Weights of a small GPT-style language model, trained from scratch on English Wikipedia.
Architecture: RMSNorm before each block, no biases in attention or MLP, untied embeddings, normalized queries and keys.
MLP neurons of a small language model. Each row is named by its layer, matrix (gate and up: input weights) and neuron, and shows model dimensions 32-159. Each number is 500 + 40 x the weight over its row's rms, rounded and kept within 0 to 999. Numbers have three digits each. A neuron's up and down rows have the sign that makes its largest values positive.
Before each neuron's rows, "fires on" lists the tokens most often at its 100 highest values on Wikipedia text that the model never trained on.

fires on: "\"", "%", " c"
L2.gate4:511458543544564556538484520505539506521527554536459454573482478523547467542511466598431476502575461555529510528487519485541479490491528520564509517468501564502563396471470490429405526471512476540501509467559462490542507550493484497432600468454571579492494451540522429524544546507547495471489473443466493479494507483549579556557436507523494511517497505468433472508529502489483511547452
L2.up4:495455458416501455526502478509467474514480462419451486521567571405554528492525576446452468470491555467537532496439518544471464456410589502566447490571559526537500478434471481425524478540511465523501494457457581473517588434444493560460515494506525483522488517510573437492496486488506526522460548450471453495536548585444437491440479471499511530501469544514493535439530516512530537555542

fires on: " of", " |", ":"
L3.gate257:434448462484445533474464486496494521513444518494537537512515460479466529486483472503558430518519537539485498517411491456454567557459529477544503444534467519488519492562540368473451526507447417490580479445540499493527521481449498467496514474558491512493485550486458556514522456522591522489481487508489522480512504457420434493518518509465466563462427489559500492536485502460493489512493
L3.up257:565481477507454541482446507453514467498460565482559447500490556492512554542464488541481457464420538524571522526470502412430444496539460544393483564501507501597516523523509536432477472549452553512502515466512513484505487531588486513510545520543464497556501573547475509496530520501407550485498470492470507527550464528532467493461583468507527491472539481484543493471482524498494503455523

fires on: " for", "-", " •", ":", " school", "sh"
L3.gate38:562467511403445553476494509505496512493533552456564450530476513502539502493481543465534452518516555563459520526522499465414522414519531487522541464486372460552507503497446480523529495487450517488541495454508512434501474476503493535480560553524476552472484507491524467465522446475491495502483465428507433461489502509574524538515505512486507560494546490518550517512539406471467439544474
L3.up38:506448477526561509482525429473558444475522454515494459518438522566496583460453540485471523437468554513503470519545494513475532517468541452506559540558564533524525502437575517425555442399410525484501513510497476433519548485526530484470513495448523535552518488542533545502456572481444535454513450507473465494462491553497534483454458466538464452547528475517500509550466484529497483519511

fires on: " were", " was", "t", "can", " are"
L3.gate273:500476547473475528472502406506435558493503444506516457518487524429447474479465446529442559471469493481514540446509466518476496581471426464511513497466527478496478494529501527498443555452511493462485479486486441515607456531482497492513458506518477404485502498551438556546535476526476519485468531535531487438447445475495473482542499491522430456395511485532475573500487562494499444539506
L3.up273:378540456503557443489534475460507495444473471483492465555554489503501569529528536436506507514501500548531495485479544529509456486571412454504445500453442541499451466469585498524489461510486570534610489461513511463510499429521499531555470472483507472539509517495527429435452555444492453483448522573577560562463487438538485511475457504404515439550509523488513521533521477495524441461522

fires on: "'", "\"", "===", ".", " of"
L3.gate293:525583534476513552530449476529490448494551537516449512455518554520518519459457478502518576521499481420546492484513499515478526629472479551526478519531519541508508411494492519515496463520544437592494520501469440478442521433558503496476458515479567424489501413536486530476509498498524563553497498426492535545537535535553456494447448531449479482497469543558433532416517474537497504413502
L3.up293:478542510522489507461487487509486525586586534516433440507517528480551513453436456516530496509508482481489509526470487538538436480518427535490475534491540578481495485518492529509588513515492560486500529445485480506474467480541530536544522542471522498514525546551556397478494500578503530558525447482486446526434499493498532502567464493503528444483517485525485583418487465430445533467481

fires on: " more", " was", "-", " by", " $", " over"
L3.gate55:493484575466507506474490483410571492437468490496550541544500480554450566532581508476500503514459500491488467497510530491509428475486453482497438481534482505435512535515465489541510497358542463505488518451480473465475521528465511390458528504551440525442443570484510520537520507464549539495546455490484475578437523487533469466517472562511523516558549503483532495507441497453439530457519
L3.up55:526548463505421479576516497444459501546511491465559523507499586428451397556549502460495485483484521435496445488469479469594507501495508560537508494460505542487567634497455489552443467459563492543456492535464503441471522517544506457533445536466518491547504434484526477489455459494545443564433431463479548504521535564489506494546415584465431470526507524464474478476540508509508535536546

fires on: " |", " a", " World", "'"
L3.gate87:532514492520468479567484495552423533462446466516465461449566520486535472479511580462512483466515557555541536486456443504400531490442484513490532450462530531408386506507483550519521475518538510535485465602522497489456554524499487536504522510453553512431497517477475471485513501509514531505506524493471523554472488452490488485446418521446397537484504524524485429529470467473528435557464
L3.up87:413405498556475532589437592560483526449498471507515501439500504505481515444461488481493516479551516515529538565492525493487529526485458493553532441481458541515439504534496445492485369506526524513512531446519415544460485521518510488499482491499470451534420512462478538461501443449516490485515509493596556519471517556545517514483477556476491436494474470571586511572519524487477448512537

fires on: " (", "|", "|---|", " is"
L2.gate38:455469576457490506484470518469495500487520452554572587544521509457552459522482563477509492434498534470510547517502586482519400495498507494435492511498479472504489518558380450516484473478490456513538537498561429431499488551521508459488532491528452567506509499499482498410523553511520533469483469486518479485455463493491557534473509519539464471512494514492444566435508468606523487529395
L2.up38:439532508484490463628546473555475503520505545411499488535475501478520511554503520457430499471537476448476476498535407537532466487525476473505463529477580408496453569517495490536563627471521513508475468547494541531493458506500603516437465442491543546496552484391580489476509540495446518462538446486536455567457493425495393482531510493474505413499507507555514462556546539538485508482447

fires on: " Sa", "o", "\n", " in", ":", " —"
L3.gate362:450505497513452459483442524484528520487493514508471532498442500500508565539469515519559540500431540503512533497466483547479527533558458492530497546504482480556539443551451418560474545567440443546566461510429501529489529514491510474474476603505558458552494516438499491490530509559436529533445530542505470485481509486425496520569466550541512555539504572512524442394496556460514518492527
L3.up362:488526476496491446462478498499465430467522498485490461502452455468521569484494451486505500457482553498513527484523525537480520527529543513566460488495487431504465435449421555473548576466523561503548408557499517505431517509479486541452525518491500472468458472530548487522465543502517460422542517485545528471504559500460524460504449560594621545434502516463477488502533450477472531457543

fires on: ":", " |", " (", ",", ";"
L3.gate351:454409476506513488538524568549580572468456524499577558513480510489495529498500512509517537566480552481432595514463482467488457559435535441470454459468489464467495464543479520535493586591463476552556498489497406471513487547470478519444448522458464483513508429454533536506515446530471486544480530486491483488523469566492501455511450549541512510509454567525510541421516501500447522534549
L3.up351:416541470419487519526463506463507529541479460567508528524454537467546458508475491467472443529457554498571454548529511491486428536473510518556481546536476441466563513502451389500465518571458555525494487538499490496556476471471530422502482444512444542568541479477476472572473442509565522503525527476431423505511501539492492498461475581502469496506508515493486501499471501497495563564510

fires on: " Di", " di", "pi", " Pi", "ili"
L3.gate136:571556512496544585570439552455481509455541508564510500500556544497440411428502493538469446522493502417498444544419451499428563459497528507474504490561488526496516536483523443484446495385489531453466528479563530466521529524533530490471543475464476526521500523523479520532492483484544556490517571523546546508476496446538513528459460478513512488447511449536442476479569479493488446509554
L3.up136:534457492545493555524474462600511556510502488492526549471544546487586465526518540537442489436430428429456499559451494421487517503494524467474502403497543514491604512474421509453525575497416535490541460508564417499581488547531457547493488568519479530514462506473440521484565552499522531515437501521438532469587462498494452512525432510555506519587446415444471460520492460508556512494556

fires on: "\"", "|", ")", " I"
L2.gate48:435445442448519437539478507476474535491514536481460519592458521512551464532502543451462461466555540499523479518489448456466539519448565458516435451432574553512438475514524507469486474390509464537479465481503497500518505518541443516539520455519485543515526508421520502551463565526502480524457532471539489516556479474461535609492500486503477526449571528506550502433502495526439403476454
L2.up48:446499590474490413547530477465474548476484476467438519539502539446559529523463451492523485496495479428527473515529447514454499496530452500515437508483519561479475600511507503519487478536512494487461520564459554553486469524607452509539451562501504440516478533472465447512450609491557502439446494478560489489498479449496502630523489543460543489479607478481473471430494518538532474504492

fires on: " re", " –", ":", " CD"
L2.gate125:527447554532457535519492490560528484497437559410470494494519470479570472500455439483503573442538436509511476497508484494518487437499472471445446470484532548446534497539471506525518536515467486429484426490478573532493508569523516485505517610449512521454516531540522494479446455510469473557533511510446467516461484485500474483539466538530471499514454512459483524422469424457464520457507
L2.up125:436507463531459445545494525556479510538527563466542558463496470458524437561462513497476516523471474493469498511549623487488447472456486463491449538489517494453460475526453529548483469544459467417451430606606498548428504532522519521467453530493514461506474509534517466437494510564494510564526463471459481464542572514484509586496500524545519485511477582453490489480549472557538526543581

fires on: " of", "ing", "'"
L3.gate282:476496515453492469491508488510539553545482522477442455493476544428541553501485426522569498454544524528532533514510526521525513555439483465462552500445529509447564522438504450526584520534465418505474548508522487531549520510581540517577453563431442563479535466507486497455552490446559533527509541446482457540446490526446446466509579571488482515513493422583485524476571449535528582527484
L3.up282:558425487511505516507466507448504586470529488418482510578470478484473526526498501498512481525508554509448540520521508480473497550496455597534495483410450506483535512465483474536519500526484495506483535458519516485520489492588492448440405483484436498560550503523400496495515483493498523542497491459499565569448448518489492513488489539466443543528461489534595496518498523516523588556581

fires on: "|", "\n", ";", "====", "=="
L2.gate128:452552540530492526521478461463440489501552484543461460485500480466540494524491506560507507446536569524503458493487461455470511478520516511419495563472513433517523500535549546539507487505475452487537508417467486580516526560452449490517499601542482476509500536524448503514542480487474486551551519465589520528529448493363545412489552386555482507463487497493481540536441460537520488476517
L2.up128:464547539576475541515531516476520557495498477479550444521542497501469545467530499618537487463523516582455528436510521520492470525521510488460528534502569461467468447544460522450492503465481477490525511449507507514556513537404418483576518550479517518536449513491449443461574488489447448544496485446508516565523428421442533482515562472532456529545466518457540449516489445535531491533523

fires on: ")", "|", " from"
L3.gate69:410471443493500447507488518528479519452455466482580455572522566524518465493442570529457428472439571465521488456466541474525500482475485444537541454482538511550510558543471435406435536460503485463466453526523501459444476606467457511506422437496492553492543472549485495478505486455486507537496461480491512481519464533509524532562377559508510516567478492571481527513474511519469492461509
L3.up69:551465518553416557484521513527521458476492543463524426504472423544475459494510581539468509549437533490467531376438454454518479466485599477500469556489456514519448550464524517539444485491526514478558464458505484452475569462513497524517436499547472623501526500464515510505470565520476425517473476535450571497484482528539449529503524503528511492550458574529469531486553480482573521459414

fires on: " (", "born", " (#", " also", "\n", ","
L2.gate323:453538525538447500583404476456527506472506489566520462505499460521529432509438454513510562534464457491477470530529474497488457474422564561586509480512456492496458504534479473508497431521468495488543483484505461493523452574493438486453536544538534532432460482487516442432555504591521519498456494483448358452500529494495524508536536488471545522534504496505378488459583472515481542537458
L2.up323:551477516502488536492426520417506530487428485521545433443442474506489530463469453457477479479534496532487491438499509490523550526509580529559540543482463525484439525496480559500437466515500480467540485518521499447466460554591521509423494513547484527418504484467465432468490507472604479505505483508513462446558487525483555471500530490475486500499515515442465447516518463486514489478399

fires on: " Group", " Division", " may", " can", " could", " CD"
L2.gate290:530494507567500449515485527522410545548559503454481541482514464445478483494482507484507544488526495460468517437484470474530528531528486464476510574460450438551456542534441551505543518463473481535454437478409530559500603527523432546535470543472454482427549516503414451532531477530525480481500481513487564466507485558441518447553541564479515537478414549519526511476449545471523519477473
L2.up290:547471482481480490481458529569471493439505478498511509512477453502482474533593555467490558485563546454515491508468462518560538534549439481487434516493508516521443505532464588465511524398495526499440497561506453468507478418420515487538453444462556441530585513488529492468512540531504429526494519444545509484539557578475529495508525514511515474504497452539503481509532433486516442578487

fires on: " by", " with", " ("
L3.gate89:461498481420541532525520517559434496527527541381515519445559521506536532551498536462504504500494462452482486533469430484388490505449478494471554484525516498504524487499489477551568555561444517548538510527400494558515476564544530530430497529481519486423484518451553449530491517498484554543531539511560553480469486468510449503432407491491543524553534515481536503505486403531515541491490
L3.up89:519394511404461490448489493534406496556524527375477515395500526451476465504514453562491503551490491510513506506481505434543552493485544562495489495571513532467460505483491554538475507477455485543457532480506496508482543451480490456501573506490486468512489496488478529491526427530470520455511500538506553537476534437503468501503500477474523519484447520493535501472524493549543544539564

fires on: "|", "==", "ad", "in", " a", "d"
L3.gate193:499476516455440492483479570433451467468553500424484485482456505547422527538497469408560522513467489501518466506525545518501539490559497474507477417470510522510496532497408523432490507418480541463469545543491509424449545573445498451529446521526493511514429356491510554504494435461507487497563484497524526553395469572535456457531473527459515539471490509523494513512470575489538544431428
L3.up193:474542626498435415519499478498492460553439469465517558545455513489495547521540463484572595511519508442469477447443509529546485469453503459473443472533465457457581529461521503420503462448512475483484501469513393449480494501462437475557501559532533482511467454535508493518501471517561474452449540479481461479420508563498487466510424540486501506479515516579439532478513538477523523497446

fires on: " ", " (", " of"
L3.gate250:451564546539512526442455510457435478481520515474489465501446503482496504456515497444439512481529503456503527485506542517482485517493514476453523467482484499493530459529518462563511441556509507504503572526493490465481488512506508473429496569427533463506456478520545536447535405510538446504504497414525490438513420513524466461520507534447466502489502521502501497470458466435484490483555
L3.up250:545426575481526543442486438466453465490513592512519499509522468513551515546439495473430431487527524451465469448405579376523530505524569513474483490472501561524527514441507499460512537458460523484561453455523481550505536578550487508508496444511548527458491541525482518478539539467527501534455463506489400449509499545528456539538482475490580531554455491448530471534544495488498514466486

fires on: "=", " ===", " gave", " He", "After"
L2.gate308:528510541510421470523444517572497449515496476407428461481526481519523558540465477570483545488529543455527449465508410476502514402464501588470487514494520480474495491465534543477458520523586480484430549425451470492438565470495507441509471471452437534521464497511512515562549466457443553524463495448514473534483465479531545528553525402473510484548471526544439476480429515513514495467522
L2.up308:458509474418486516495456502488601517498504519507525504461459473545428517404498498473495530533479482499535490476533549450512428536490426492517482476521590597466498457495473503536528469577490532492477475575520516475510468477483490470449477501522568542532466513483498556485399486481532469515458523534513542372461543503530538459523442481537504451458493496534496493558562479489506475424428

fires on: " of", ":", "1", ".", "'", "2"
L3.gate146:429568518431553526566490518511436559492517524510482448527457522520550484460484473534411522501487527517459437522558486498516478462494502509551570491547503542470535449543468493489479599553461575528501478496483546578518470489582518575417495503452492474511485475499506467512509501457444517501519469428481492499470495557512487524534490506523482452603568548483583476445513520508470545469470
L3.up146:461488461559543575551460487495489519517449619511459561470448554432509570516536458629444519427540505443507441517481492517543572559528451509469467520482458474496483445479515494519555488461574471524522519533573500445449575509516583475529512492499502512518461519562522445475508567517513491504464462518508563459503508533550471519486578515458508513528463469479509559497543496536532472522500

fires on: ":"
L3.gate85:420475529461479502475467465494507508467515457542510537457545536487496467434523551472485529483496533448482436496482528466483493481534473446479532506517453504534552473520514502514470635503522524378485450522469454491427464560548492531502507520477478460534517564494484485600465445487426521488560450454474528457428460503511486518480452493513527493510489606474611527522482472547478516485501
L3.up85:466502532503614478520515534485493518463481518439464500491497520437513540501484472533514396479526499443552462517450502435481607445570525593522484513520428489470594536493497476545524592460485516474501535497546483457493490464521523491507547468501466508564518496461498479493526540484598511560555530488420473535480473485548567529550463471539428476524561444489496441535506503504545544591493

fires on: "==", " =", "===", " only", ":", "."
L2.gate172:533594532471448469467484529482444547522498489538463560454475522480555510493485477466453503490540458460525479480542488470521534516520520501536547442546524466477432432514487529500438502590534479496461476517551542511499599501496557569590478467486476499490521476540503503452529474562484548492531522490418502559424518477439458501456433565513502547448588494526541510530557479507439479470378
L2.up172:541551498507483482442547485413521441525523455512506451493527591433589485453463450491511484488529468563518489532517500552488503466498482546533558509407428561490506531548527514496477535535511440488518458481485581458440551498473520528504526482572452517472526562506506503505531477559487519527513525544549464551471557446468479506490552469484444537522529561525537490531529460474488508546502

fires on: " is", " as", "h", " Me", "s", "'"
L3.gate307:486435547487485551586552480560405521488505504453513500532549495504596398515463511535529479476528503537500526436475563406557503519450555502606518442515546525470519445509422444524506553562480464523559526510484494524482474542527514470480487513503554502501547492548446485516486438445579523507519434476420457486525493524482462505526492469512465451494469567515491504476561547551555516510443
L3.up307:497431502463453466451549473504549503479455476433519558529497518433584489500579537500421510521465512493453540512455533408488547454493466440487496497484500493528437483500463499515395553489456444506491468519498474524538478495541465556480472579435432465572526582438411523498468461506565570470409546478436440476533537469521453501522465472492472491478483534502514473475433527488479519515459

fires on: " called", ")", " ", ":", " named", " =="
L3.gate50:490518537478529466559505458473484518466518540488500558448500583458513503514464444520457574540587466453475444487495513496451499481474536540467405437466469515474601507492464508478543551578518461467527531461446457519523548488509473474451466507499420545449491468485417478564460465498479497497557465451494525469493487517498443484530485489450504471451519578469519481475491537496455549542521
L3.up50:530513575482503457445523520504518452581479539473490465538427478519466481504531470529452535419508475439523505438501452491533518514518505524436527525517445480521544483485577482561519530551458493504530538440466446457569514518480514498457511466488579553470447515513496432504464510518521493509452494418548552542509466506458454529492518514440428511457500484467475472480430497496534475585560

fires on: " U", "%", "U", " from"
L2.gate173:505557499534519548534492465490471451531606533507474497475549489536448458481457551451481465475444584509458432397484462537489517441565430459557498504483459519509555499412373522439432502529494513470470476530498509505519460562477461508477501541554512530491559511501466501544519492432427438459580523454526446502528492489580564467481485498528443423504521529534500490451518520436528466509449
L2.up173:560552525529498444548526556599495521497385512438569394518420514445432482497527546498502511502481524518549518531493519569430464486555523530478534492533474477500461537532496422443439460515534458445543473483491473504505544484487483440503433544470465501527563456585493529453493509494530485442534493509458463518472488499465488545549469534527476429470510529492457505463442519512445576465490

fires on: " his", " (", "==", " p", " group", " gr"
L2.gate288:434504545408534572518548563537480487506536578546485477447496538518537453544477474531448499489579438530557451523504534481510533520436503516538580472526492497524429468499517488566515446532481477502554528420458540463521489553484478535458576498519466503459490530414513489498522536545455567492446500514556508506502511490461563460447486439434497489490443388504486505534544487494445491523487
L2.up288:510448531479498528518525557490419464519538502499439423530533492452527565452452501577452449512523528496515446510533532514484538475502457518540511479515496549484455514528553512479491551532462504545528429506431611526473569473540524525450487499501480440488467469476512527580522506498513451536535459504542502500459480497478474539500456498423410496472532493558486409510487448479517467506543

fires on: " with", " for", " by", "co", " financial"
L3.gate3:530423507496436537475480467493478494467469528539499496489540514473495465449469518533423494445405527518583456582480441407517471550446546490530494529482524574569455496498492516498404540483478426601521486509563497460478507522585503466484496467531521538524564531460525493526513453483571483515468481498511427481512491511509530466460487553531475507526492442542553445434537461488523467540533
L3.up3:513540547517472507522516545479495471442499473484468479526530544525511514485452595476525495450510476543514542471473563484512492513477594514462545442531468504522465441476465455457479538473516513521522501509552508459494473455537419455467516533491563561440517483493485507561496544547465511487533487534504526471532434457479555497454462437433535463536503477437484496492433479531494473539585

fires on: " has", " can", " may", " do", " have", " could"
L2.gate357:551484465487464445550526481497476485450518547431470577456526462462539498454500496501514571581526444446500520463483532494539569483541489471527538479501483493462417501555484482480534539534482489532451517463514526502558505515537426507501555486521475455454500491433450508491521514491468501521467541505518546543452476545457499528587442526517513534611496478516584507504495490503507637558528
L2.up357:469506421543532498524547492557504522529513582458513489527476419525506530471500513529478516563515460455437526493491445519490553524512529529536527451515571559456469491541521517479483396479532541482508445526484492506558520483447398440542494513531529463474567445465434507460523539540454492491509492571471490488514484471484486520504491508476539489479556468546433459465511464477484521474496

fires on: " and", ","
L3.gate356:449478505440459512527516523430449476522471506533503564490548517457520539545462496535436493518497514545558452535525465420534485530507568451469470490553507536441518465530483460558534511538459552478482491491473569473518537486519554434493483512569419513510489512480491469484495535507550534491518418491514466480498518504545531563462539531543531538504546494486573476459581556584439473525493
L3.up356:472460484494478469514491546457500492507542475462495588449494602525516499487588481544453511487519541505492525543526496466564522436504514603521532577449413430607475550491512519445475567466513416512522509435552531515511434583480474505509526563412512476519529434445516472530485578504507535522467538539485470483477442581580497516465514514464440493515537442472515572470525537513532550493517

fires on: " to", " of", ")", " in"
L3.gate98:504512496496474535499471450471558528520545449524482524510569503486403483482497542471467546542551523524535532464466447428398519463496526493471511424477500470544501457497527520485510573393578487529534443469515485516516433409472460546501493464471547531531478554544486527548492570433433554480446488486524532470492478494457574518472518440488457479506518496478510543486522564511444470440484
L3.up98:532478511506479553448537510511482503524500496479525487548495524506450512559536567466532487549479379456475556522571480501519486474511562475485493552498481491565513455473536461529474508473640550517531447489458504519481487517457454492418466481497461555552510522508509535540496590509448457482495434506531525521513481519499419602452478451468503481530521539493552464458529506502460547455437

fires on: " by", ".", " in", " with", " on"
L3.gate32:508454477465493453478481464509492516439585512513451540489517494446463474452498567441429527462562550477508470559398474471440454558468543518521524436491535479487472577467445497490488539540570445570463548563488537535506544453486541482484527434527517475488528548565496449522511510513425531585552478532542410469548405533463494548478488448518474450492539497510542524528484466501479500497476
L3.up32:526560498523532507552526510511449455483525452527561448479495486553488570529464521480452495530486555448479466482516547511444407503559499554478450509531459518482471447524507473527496524511487524483457594560384506476441513428543477528513530425466436486459455471512493520492461462527489469497509510520484491507434477549550540443407551536530504495453549530448537476523433551479529490517508

fires on: " ==", " early", "==", " active", " served", " serving"
L2.gate126:498483509505587529491500547517484516499545545546497575529479509421453490560537468474492492429518448508502521498486578426515537539543531462451489466513496492517524503529451502544479521457486511520619552508525476476523477521445537537425548452486532419437581549463436376508517505480512495493525449442476470470498527513483560549464426418487560484570500422480470513426491473516509444514455
L2.up126:472549454487558497473554535494504560570542524509512529539535547515431524505514507402539476458528443435548461539559497504498516463497518539436554528478571492484471500474488476551482573416491519479572551512430518568476545523457484545523539511522531449423517553410426464525518498481507529504524477548535531461521533453486505483509408575510536476553558519463433483498489475537438506536432

fires on: ".", "tro", "the"
L3.gate49:552465458480499554569482515448453495428500529502476515480509509458474484467459459470456461495500515456518538434541576539470516510528449514427552460538509467510521538429489503476505482520502527466521501535499459457464515439524524468473542479450454490502409499467569500535457450471439534509510570500495521524504463504539517464504561419515510499577478545543488615514477436461425447489462
L3.up49:516449456532549488508526500501463553424515505483496427523464480536452465507550484483564545544485480506516485465475538471427480565402475506520508541553508542487405472503515488483523440515507494520466515559503501476459419496502459456436509451520449433573455436496467506434471450493453494523527526457548508469526452507513520482504480523439539462526540453520472474555460538501434558436498

fires on: "|", "The", " two", " is", " four"
L2.gate263:450434433432443492452468472461492482498480553474540517521489456541538484431497456547456550442429522556484503522493488508589464526451511447525455427493477540553492527506490499523497444513450426459526477542485459494517476516474513470398512433507398532472482540509442496444543424480502497565555503513472507549505475528544434490538509468469452517485457551609560534425485564514536464442437
L2.up263:449502528528532546444554510534474502491505493432556478527438468480526529530524552470472451510503501482450437449480545445579584549444453573513488537501383541498427452487561494473591569495512448475569444515512522551474537484475566547526446471493575546535484526487523550494533440472502499554525434451504508495486459471389468541463520482486472507467509411510598531493459522488465480439438

fires on: "\"", "se", "e", ")"
L3.gate65:498525461471481416574464503525422552492490502516467492457535516368575520454422509453508446510617544568581416507478519533459519490442515477437521467477534482494563468424488526466548565510510486518582480491556591488496547470581516503480523513514515487480543499525498461542495526526476523527457497426575545455520492505463467533518527511395501537482472483454516479472505474511516500530538
L3.up65:510558525487509505433486498453452504516540502523470513421442502477509527427502510493533581554495500493558488531445505511521544500511500540530448519486548487529484534464514491464533541478542471488499573480503577463527484448522464455463572538432477452494436535384463495417546500535527512497507522513504543496499518436431481511464533436539470423572441413499488520527565491517484514590466

fires on: "\n", "-", " and", " of", " •", "|"
L3.gate378:457475466495496447499547506595532538478487559494470417528484550567468550515497507462512531551507547579523509477505504477461489509490463505436517483533489516506531559466444511443519514530434494526531541434530459519502495522531481553460490510523565467502439445464520464500505504475417479455515484473519472551526515541504510449514479495532484592500414499521550545519493611590494613432571
L3.up378:470530514513492478428613497437552483485550518462477484525459547589513500432506559433534512541506546494469544475527497488507509543495497530444503449470494536479454496457491528501460422465449518506564570444494533441531518510512516520568447499560577459475440471473480513415566530516468499521481523485521552488547455477458552512561557509449538528486463487513471508448578464508521536491539

fires on: "\n", " (", "\"", " \"", ":", " in"
L3.gate369:567457552506517553547444514539571486504416494576490543471516568540586504472441465510474527476443534473526516510432468517474532523388504472558520452464473546517430448497502544436524545487448466546545523588495443500467524484534464503448509563531503492540500451553510499435500503557490495533423455425498465524545508529485508496540530512498480442486454524549442483433537512557498507546545
L3.up369:500547488524507534500450555478568463525463504541488504482502495469593514468501535497507530489517552445538476553546528522424553499493528529502454523526453497437478540499488452459430597558540515524518541477502504522406529513493498457392542477499502413554504386517585484457443544538507499454526500452508506454485537538510474569433485459470473481496485480517422504400513454484486520448516

fires on: " and", "s", "ers", " will", "ism", " can"
L3.gate107:462505449482497404464525487482466533501442576483452543469512538463483490458458518511472454492461479417489451560498509427471482459481444522479489499477530493545540555467471495518486538558468524490400496516443491519540406498401511522477440559473492567506520460470494517485473489512534523536534484483496442523532449530565519539513523528512477457579566454481497489499556490516514567439516
L3.up107:491538554492536455481527560451492441561483502508494478531473552461538453528496511519487525481492514489547514514517410436503519404528492540496519462466501486539505505470429499510551559530557526525498593515392527501542487528480441509484470532446505543514519462482468526483559529524533551500435476399546412499515494463480519546514536489399553489459449471541528510526495545479456524540504

fires on: " Me", " Ste", "pe", " Pe", " fill", " catch"
L2.gate375:463515512552507436460520542534491494574575550436442460511567458511498443560444473599503561589508430520543464485478436523484513483505476515545515559505533509526471483476525520487497538547502423519482507520499507568493529507514467412477504511517454500499479508386479541432517543551556545469454515433450487464484545440491517541513468499471501535502488462432501453548548477513529578601456
L2.up375:537461478622433490456447502456530507455495480444535460478498523479488514472499466511415475525483490493498490482511551473471510530509512407502505548469507435461501515515561554516509510509512516571473536474548504503556473434509459471450484539546597454543585492489463482447539553524553517506507543509433487453510526473428575523539459479449490518523486433525500496509507423471567533520502

fires on: " re", " Re", "Re"
L2.gate227:469459513541508574523536506516464482521476507466493453488543502533502518509541486599447524501487491477553586440445434498517420544458522521507525519463482502498515530532550467561526545491539478489417488489459495550494510466552477466459459457519478479540499495448448464572553582479496572525486482549452484581470422524487479608490546497530498465547501529442543501515547524538446590497515
L2.up227:467513446512445582501524491493458553510468484441491581519534448488535506431411605503560531499506505487548470480458507462524469466488531526494473511492466601505493545460504476541516542504448507486524520542529533465533457580536454491518497506541522512466490470479567483487504493528535552417569488508477534463509533459566430465467451507456593391508528392485494542526494498515410460518455

fires on: " town", " city", " railroad", " ISBN", " Position", " County"
L2.gate150:458559538501464528599507524459550449538417497475450563519511553513461446519489580560460504662477564500492525458500396443478497454491474589491568526480480519477504482477477489496495505483492498549530531503569467559543466459505525478526531574421503565475522516463496456514509496419484479494466505482474459460465495527480459462516431525541473486494486490435439500482522510504517475522557
L2.up150:440518540494535434522493481470542458483493510459452512480514528493553498505544548544476500560449568480521530477459502466447499481442525504447536490440515512540469447441511537462548526484604491572495486498518461574493506430524471514541496588442491502489504516473513483520538575504497566491452443495517512412512572492512542443505466454549454445478520472456431593495496536488568457502553

fires on: " re", " Re", " St", "St"
L2.gate133:456497453555508507471454496542580522466508515534504527481504548556551515515520526504512582510517532531488539512475501470482443525496440523418499451483417522531502524517519494590455437522522576474508545480544474465478479506454510521501427508633547480552466459499569518452523490551538480485468468440529552520504424554520506552508572573540467430541462563537479471567529505482551519536479
L2.up133:506448557553515557516531521522519545483498493501478537464525532462532469507571480437515496461464447440499437491531601464480541514482496542478522449511388502468550513502475485561503496547468543494522489558512535495528482578459474536444533538497533573510496522545468523529523495544565506501498419516491515507536512545519526505559434473525469428529459468515440508507404464519467519614433